MLP neurons of a small language model. Each row is named by its layer, matrix (up: input weights) and neuron, and shows model dimensions 64-127. Each number is 200 + 40 x the weight over its row's rms, rounded and kept within 0 to 999.
After each neuron's rows, "fires on" lists the tokens most often at its 100 highest values on Wikipedia text that the model never trained on. A number after a token or word is its count.

L8.up1207,233,265,134,231,243,188,262,210,198,133,212,217,282,165,165,169,109,191,167,251,189,189,223,186,209,212,167,166,182,193,222,205,179,150,141,184,232,188,200,185,165,190,190,247,191,178,163,150,275,246,167,131,239,165,228,302,199,171,186,190,156,249,141,184
fires on: " " 41, "–" 23, " $" 9, " (" 8, "." 5

L8.up1818,195,250,175,230,265,187,255,189,196,228,160,278,183,242,176,190,149,217,170,216,183,228,222,214,157,151,150,207,191,214,250,261,202,204,228,219,262,251,202,177,200,205,237,247,167,247,189,183,242,195,235,202,229,186,175,274,200,191,213,260,186,141,170,204
fires on: "\n" 64, ")\n" 20, ".\n" 7

L8.up2517,200,254,260,196,203,138,207,295,259,199,112,193,202,196,168,186,187,278,206,221,192,214,232,232,231,238,157,153,59,182,240,138,202,237,236,167,209,196,181,172,196,196,256,179,188,223,200,178,240,169,218,97,256,184,237,282,134,166,180,180,188,233,207,180
fires on: " " 34, "." 34, "," 17, "′" 6

L8.up1616,150,174,152,189,220,124,215,204,206,178,188,186,216,161,154,221,200,219,196,323,214,118,209,306,176,132,213,138,182,198,224,152,183,229,171,198,152,249,186,211,156,221,201,198,218,204,216,200,200,159,207,208,167,122,247,260,133,220,187,226,220,185,148,240
fires on: " " 27, "201" 24, "200" 15, "199" 8

L8.up444,175,261,99,201,241,266,187,247,145,228,184,253,207,151,108,212,127,208,193,276,182,237,183,257,219,179,173,253,117,139,193,157,164,251,165,215,185,188,199,192,217,161,237,222,198,245,200,260,194,173,255,105,138,210,146,259,187,164,160,165,203,173,218,232
fires on: "." 32, " " 29, "," 24

L8.up478,229,240,160,158,116,168,256,235,235,258,220,237,235,248,188,171,251,171,192,183,197,225,237,249,177,210,157,137,142,228,262,136,205,151,168,227,215,243,188,197,264,197,222,281,173,204,243,181,209,267,220,188,274,145,138,163,133,184,177,213,159,298,192,135
fires on: " an" 66, " " 31

L8.up16,136,204,161,217,252,181,206,212,143,231,198,174,211,228,201,174,172,236,200,217,203,173,218,158,231,287,150,246,174,153,167,152,224,226,209,106,211,228,295,147,239,206,219,200,178,176,139,264,174,168,141,145,162,299,224,281,218,184,196,215,176,289,217,287
fires on: " " 35, " and" 19, "," 5

L8.up1303,222,207,200,172,183,241,195,204,251,259,225,172,233,234,121,201,264,274,267,243,177,204,194,219,159,106,183,86,199,191,256,193,237,181,204,159,214,252,177,187,245,217,236,270,252,138,180,192,212,235,143,210,167,243,269,191,221,112,236,195,238,164,126,213
fires on: " " 66, " Glad" 8, "200" 7, "192" 4

L8.up589,220,241,125,168,209,230,336,208,180,168,236,138,235,225,162,133,131,180,246,230,265,245,171,201,211,192,145,167,169,181,174,277,156,221,190,256,243,226,215,184,137,222,194,242,230,201,159,195,203,225,184,151,156,190,228,187,158,156,238,170,168,234,178,203
fires on: " " 51, " (" 11, "-" 9, "," 8, " \"" 7, " $" 5

L8.up349,221,261,232,194,204,208,235,246,263,216,262,264,240,250,169,192,238,222,173,237,184,228,216,194,235,183,116,101,170,247,228,210,209,128,218,127,268,251,196,139,316,265,229,219,128,188,139,196,194,179,263,213,167,242,213,225,237,172,203,248,198,209,192,214
fires on: " the" 77, " " 10

L8.up1126,239,225,162,193,243,214,278,274,226,166,156,181,239,183,214,195,144,273,243,152,186,170,232,238,168,178,100,197,165,214,166,207,210,210,144,156,230,188,244,174,191,162,197,224,235,159,219,174,147,188,190,178,252,177,135,286,112,190,233,186,173,236,196,166
fires on: "," 70, " " 15, "." 12

L8.up1977,210,173,237,230,205,131,210,178,208,261,177,214,234,126,272,264,218,281,241,170,182,214,185,223,95,154,182,259,201,149,246,211,238,285,140,216,263,258,184,214,217,249,254,198,258,159,214,186,285,195,215,178,196,167,204,159,167,182,192,191,145,258,222,192
fires on: "9" 14, "6" 13, "8" 10, "\"" 8, "7" 6, "3" 4

L8.up1832,199,176,250,201,162,206,245,123,188,208,239,203,234,188,225,243,233,195,237,278,227,212,189,246,187,226,178,201,169,199,163,241,243,252,146,184,173,207,258,147,220,178,225,270,191,306,129,179,154,216,271,260,192,224,238,255,190,102,150,187,211,159,162,182
fires on: " A" 38, " One" 7, " one" 6, " Cup" 4

L8.up1831,194,184,258,227,187,238,244,225,237,228,188,159,162,165,195,227,129,282,234,159,174,138,258,237,185,235,222,186,200,200,226,242,209,233,176,123,229,155,247,233,190,203,164,149,231,172,103,166,264,218,248,210,181,162,246,268,158,235,243,187,211,183,187,138
fires on: "," 37, " in" 31, " to" 15

L8.up435,128,248,164,192,196,192,229,147,170,150,179,212,175,270,187,179,202,286,222,160,171,143,182,211,176,174,190,279,219,180,139,209,198,253,205,175,202,209,210,212,220,252,203,256,195,217,167,219,207,193,236,171,229,212,190,227,170,240,226,211,211,214,143,57
fires on: " It" 28, " it" 23, " and" 9, " He" 9, " which" 8, "It" 5

L8.up1237,197,184,147,157,210,247,266,149,290,214,201,239,168,180,134,171,180,242,173,168,190,234,269,253,163,189,198,188,210,259,182,208,179,203,270,222,240,294,162,248,152,227,233,209,193,240,229,188,224,205,181,111,313,206,170,237,177,126,184,222,233,183,212,201
fires on: "\n" 23, "\"\n" 21, ")\n" 15, "–" 14, ".\n" 9, " Kh" 4

L8.up245,208,187,194,237,137,173,185,199,200,238,165,242,234,215,180,161,145,169,219,106,215,185,184,276,182,122,165,248,230,256,238,236,164,193,201,182,204,212,152,188,181,217,292,279,160,202,156,184,211,191,249,218,222,183,234,250,163,266,266,212,209,192,171,144
fires on: " a" 38, " with" 8, " to" 7, " in" 5

L8.up2601,218,256,208,187,184,150,264,302,177,222,231,238,215,213,187,225,108,170,236,170,216,276,168,171,227,154,272,198,96,160,174,148,216,226,208,203,286,217,168,179,209,254,189,237,234,220,212,172,169,254,202,107,214,145,164,205,218,123,149,197,164,191,237,207
fires on: "," 51, "." 28, " " 13, "-" 6

L8.up440,229,197,176,230,140,151,372,190,211,191,224,225,212,256,246,185,153,225,187,221,210,206,185,169,204,210,221,137,164,165,234,154,194,189,233,179,175,211,230,186,237,198,181,250,192,172,219,150,171,188,212,184,254,189,211,191,144,138,221,227,168,177,188,186
fires on: "," 65, " " 26, "." 5

L8.up1156,173,241,164,153,228,165,198,219,178,219,259,273,184,189,251,212,133,207,201,125,116,235,172,238,257,165,186,201,151,253,181,190,231,287,228,232,221,133,217,199,186,255,125,198,226,201,219,183,219,208,205,192,176,241,209,198,177,172,187,146,183,201,235,176
fires on: "," 45, "." 39, " P" 7

L8.up140,171,246,145,199,264,212,232,197,189,274,206,172,257,283,231,171,175,160,229,224,175,211,252,240,192,223,184,201,178,198,177,168,201,222,162,242,190,185,238,203,225,233,215,265,115,183,182,214,194,256,191,163,194,231,223,267,163,172,252,183,138,191,194,226
fires on: " " 58, "," 11, " |\n" 6, " yards" 5, " ." 4

L8.up1263,214,84,238,144,234,204,154,251,195,174,190,166,250,176,265,187,206,215,170,196,172,191,244,317,114,160,150,196,122,214,132,212,305,288,199,209,297,270,180,190,190,200,192,219,253,201,173,135,299,261,234,255,167,198,214,248,148,218,125,230,167,212,270,226
fires on: "6" 13, "9" 11, "7" 10, "8" 9, "3" 8

L8.up2149,236,225,137,164,194,107,296,203,175,186,229,239,164,191,229,206,137,253,195,177,198,181,189,180,217,179,246,193,165,249,258,178,207,82,158,187,198,272,215,193,214,205,286,245,201,242,213,207,185,236,173,168,229,146,221,208,199,189,162,191,210,206,209,184
fires on: " " 46, " an" 30, " $" 13, "," 8

L8.up2635,141,211,213,170,197,226,218,253,244,226,222,222,200,197,175,185,138,160,172,197,168,226,181,179,262,185,109,167,172,215,233,223,200,204,242,185,176,198,281,215,243,245,137,147,183,248,246,175,196,257,169,174,203,214,231,246,175,252,144,252,138,202,226,164
fires on: "," 42, " the" 6, "8" 5, "0" 4

L8.up2203,244,149,231,225,232,218,206,171,173,210,173,228,255,154,168,176,247,245,192,242,177,176,264,220,245,213,179,134,177,187,186,137,178,200,243,174,171,171,221,198,183,210,194,248,139,182,163,212,206,188,208,206,230,197,169,225,167,284,168,157,268,202,193,228
fires on: "\n" 26, " C" 16, ")" 8, ")\n" 5

L8.up1162,171,192,213,153,184,131,213,183,213,241,205,141,203,218,164,197,203,271,209,218,217,144,219,227,154,150,201,215,249,160,186,225,224,265,250,140,199,170,147,235,178,179,155,269,153,235,103,195,224,226,235,187,238,180,162,218,240,251,256,204,219,230,190,110
fires on: " and" 58, " Ad" 4, " to" 4

L8.up2117,181,231,260,194,202,176,219,201,191,198,246,214,289,235,199,160,188,254,229,119,169,220,291,289,248,224,67,201,193,227,189,151,252,196,228,152,203,191,211,149,259,297,121,176,226,245,255,205,155,150,186,138,220,208,189,224,234,168,192,287,229,269,275,201
fires on: "." 30, " " 27, " by" 7, "–" 6, " faced" 4

L8.up1055,205,219,169,102,215,146,218,264,195,249,236,236,233,192,222,149,244,229,141,145,221,237,202,148,260,161,222,129,188,164,182,210,208,165,211,185,214,250,261,223,195,221,180,233,56,161,115,186,247,227,140,186,166,168,132,180,184,206,223,160,218,130,130,170
fires on: " " 35, "\n" 11, "–" 10, " |\n" 10, "|" 4, "199" 4

L8.up1888,239,183,315,266,233,266,248,168,212,172,204,128,194,193,288,180,188,175,171,155,202,195,281,147,186,179,175,188,186,200,230,211,280,248,234,215,280,175,194,130,260,181,152,176,217,234,208,208,167,234,178,142,152,253,196,210,163,172,171,220,122,260,246,194
fires on: "." 22, "199" 11, "191" 7, "198" 7, "201" 6

L8.up243,115,177,214,103,152,232,225,190,165,259,264,183,146,234,217,184,159,205,181,153,205,154,186,213,233,151,186,161,188,209,220,141,211,203,228,130,233,194,269,190,206,254,156,200,190,290,164,157,292,267,198,169,172,223,162,230,218,194,238,160,207,189,167,121
fires on: " |" 20, " the" 11, " at" 10, "\n" 8, " a" 8, "|" 6

L8.up975,237,216,170,182,170,205,191,232,179,260,203,223,270,198,171,188,209,176,187,273,240,198,189,281,197,119,160,118,177,201,185,202,252,219,117,214,189,193,107,204,208,263,250,248,80,178,226,175,194,266,250,126,234,205,282,231,297,167,204,307,241,171,196,183
fires on: "201" 32, "192" 14, "200" 11, "199" 8, " " 8

L8.up2456,182,212,172,185,200,187,263,214,195,159,183,232,248,129,142,187,178,214,225,312,180,200,219,212,211,169,166,162,138,126,277,173,215,178,195,199,236,235,204,215,180,203,234,224,230,247,175,162,184,134,253,195,205,147,156,251,132,165,211,178,201,287,275,259
fires on: "." 46, "," 9, " " 6, "199" 6, " $" 5

L8.up1783,153,189,247,197,136,192,194,187,205,257,191,184,226,172,234,161,260,259,120,204,208,224,185,233,177,211,155,149,238,195,212,198,226,157,248,145,194,201,198,208,225,200,249,212,136,220,234,185,190,165,292,162,146,232,156,258,193,175,216,205,188,216,240,189
fires on: "1" 28, "um" 10, "." 9, " per" 8, " and" 8, " the" 8

L8.up1595,258,216,230,133,218,299,234,230,251,191,209,181,234,215,157,84,111,141,291,256,210,163,251,203,235,212,141,141,189,212,233,235,166,226,216,137,243,221,122,177,200,216,223,256,141,240,227,137,204,162,240,213,218,228,211,287,211,220,237,250,262,179,176,111
fires on: "\n" 22, ")\n" 14, ".\n\n" 12, " of" 8, ".\n" 7

L8.up1036,204,263,196,217,236,220,225,137,229,140,202,203,208,222,196,149,81,227,190,212,303,194,207,200,262,181,211,190,267,272,257,251,185,227,205,215,253,273,205,142,172,202,217,254,167,163,234,227,226,281,142,159,238,163,168,223,134,187,145,210,173,203,281,207
fires on: ".\n" 34, "==\n" 17, "\"\n" 9, " ==\n" 5, "===\n" 5, ")\n" 4

L8.up1140,210,198,225,217,186,296,218,195,190,196,271,118,163,170,247,193,222,235,232,214,167,154,189,218,227,242,209,200,265,181,246,204,293,213,240,221,199,165,172,173,229,174,237,229,249,184,205,196,190,95,211,144,259,145,173,241,223,249,173,165,136,229,205,239
fires on: "187" 17, "201" 17, "198" 11, "199" 10, "202" 9

L8.up1317,253,191,165,199,217,190,233,163,219,209,275,196,261,200,180,281,208,217,258,204,164,227,202,223,143,169,143,253,251,207,261,187,208,236,228,138,260,222,224,125,243,235,202,196,132,217,135,203,224,191,226,181,224,174,139,200,169,179,176,220,202,210,187,253
fires on: " " 26, "201" 17, "200" 14, "199" 10, "202" 7, "|" 5

L8.up2289,251,197,217,189,202,211,242,175,198,224,183,203,149,257,134,155,147,208,223,246,231,117,238,226,237,256,158,134,194,234,237,272,168,168,199,224,264,283,159,236,201,234,233,213,123,212,185,195,253,195,235,154,246,197,210,217,165,155,261,168,197,194,194,212
fires on: "\n" 45, "\n\n" 7, ":\n\n" 6, ")\n" 6, "\"\n" 6, ".\n\n" 6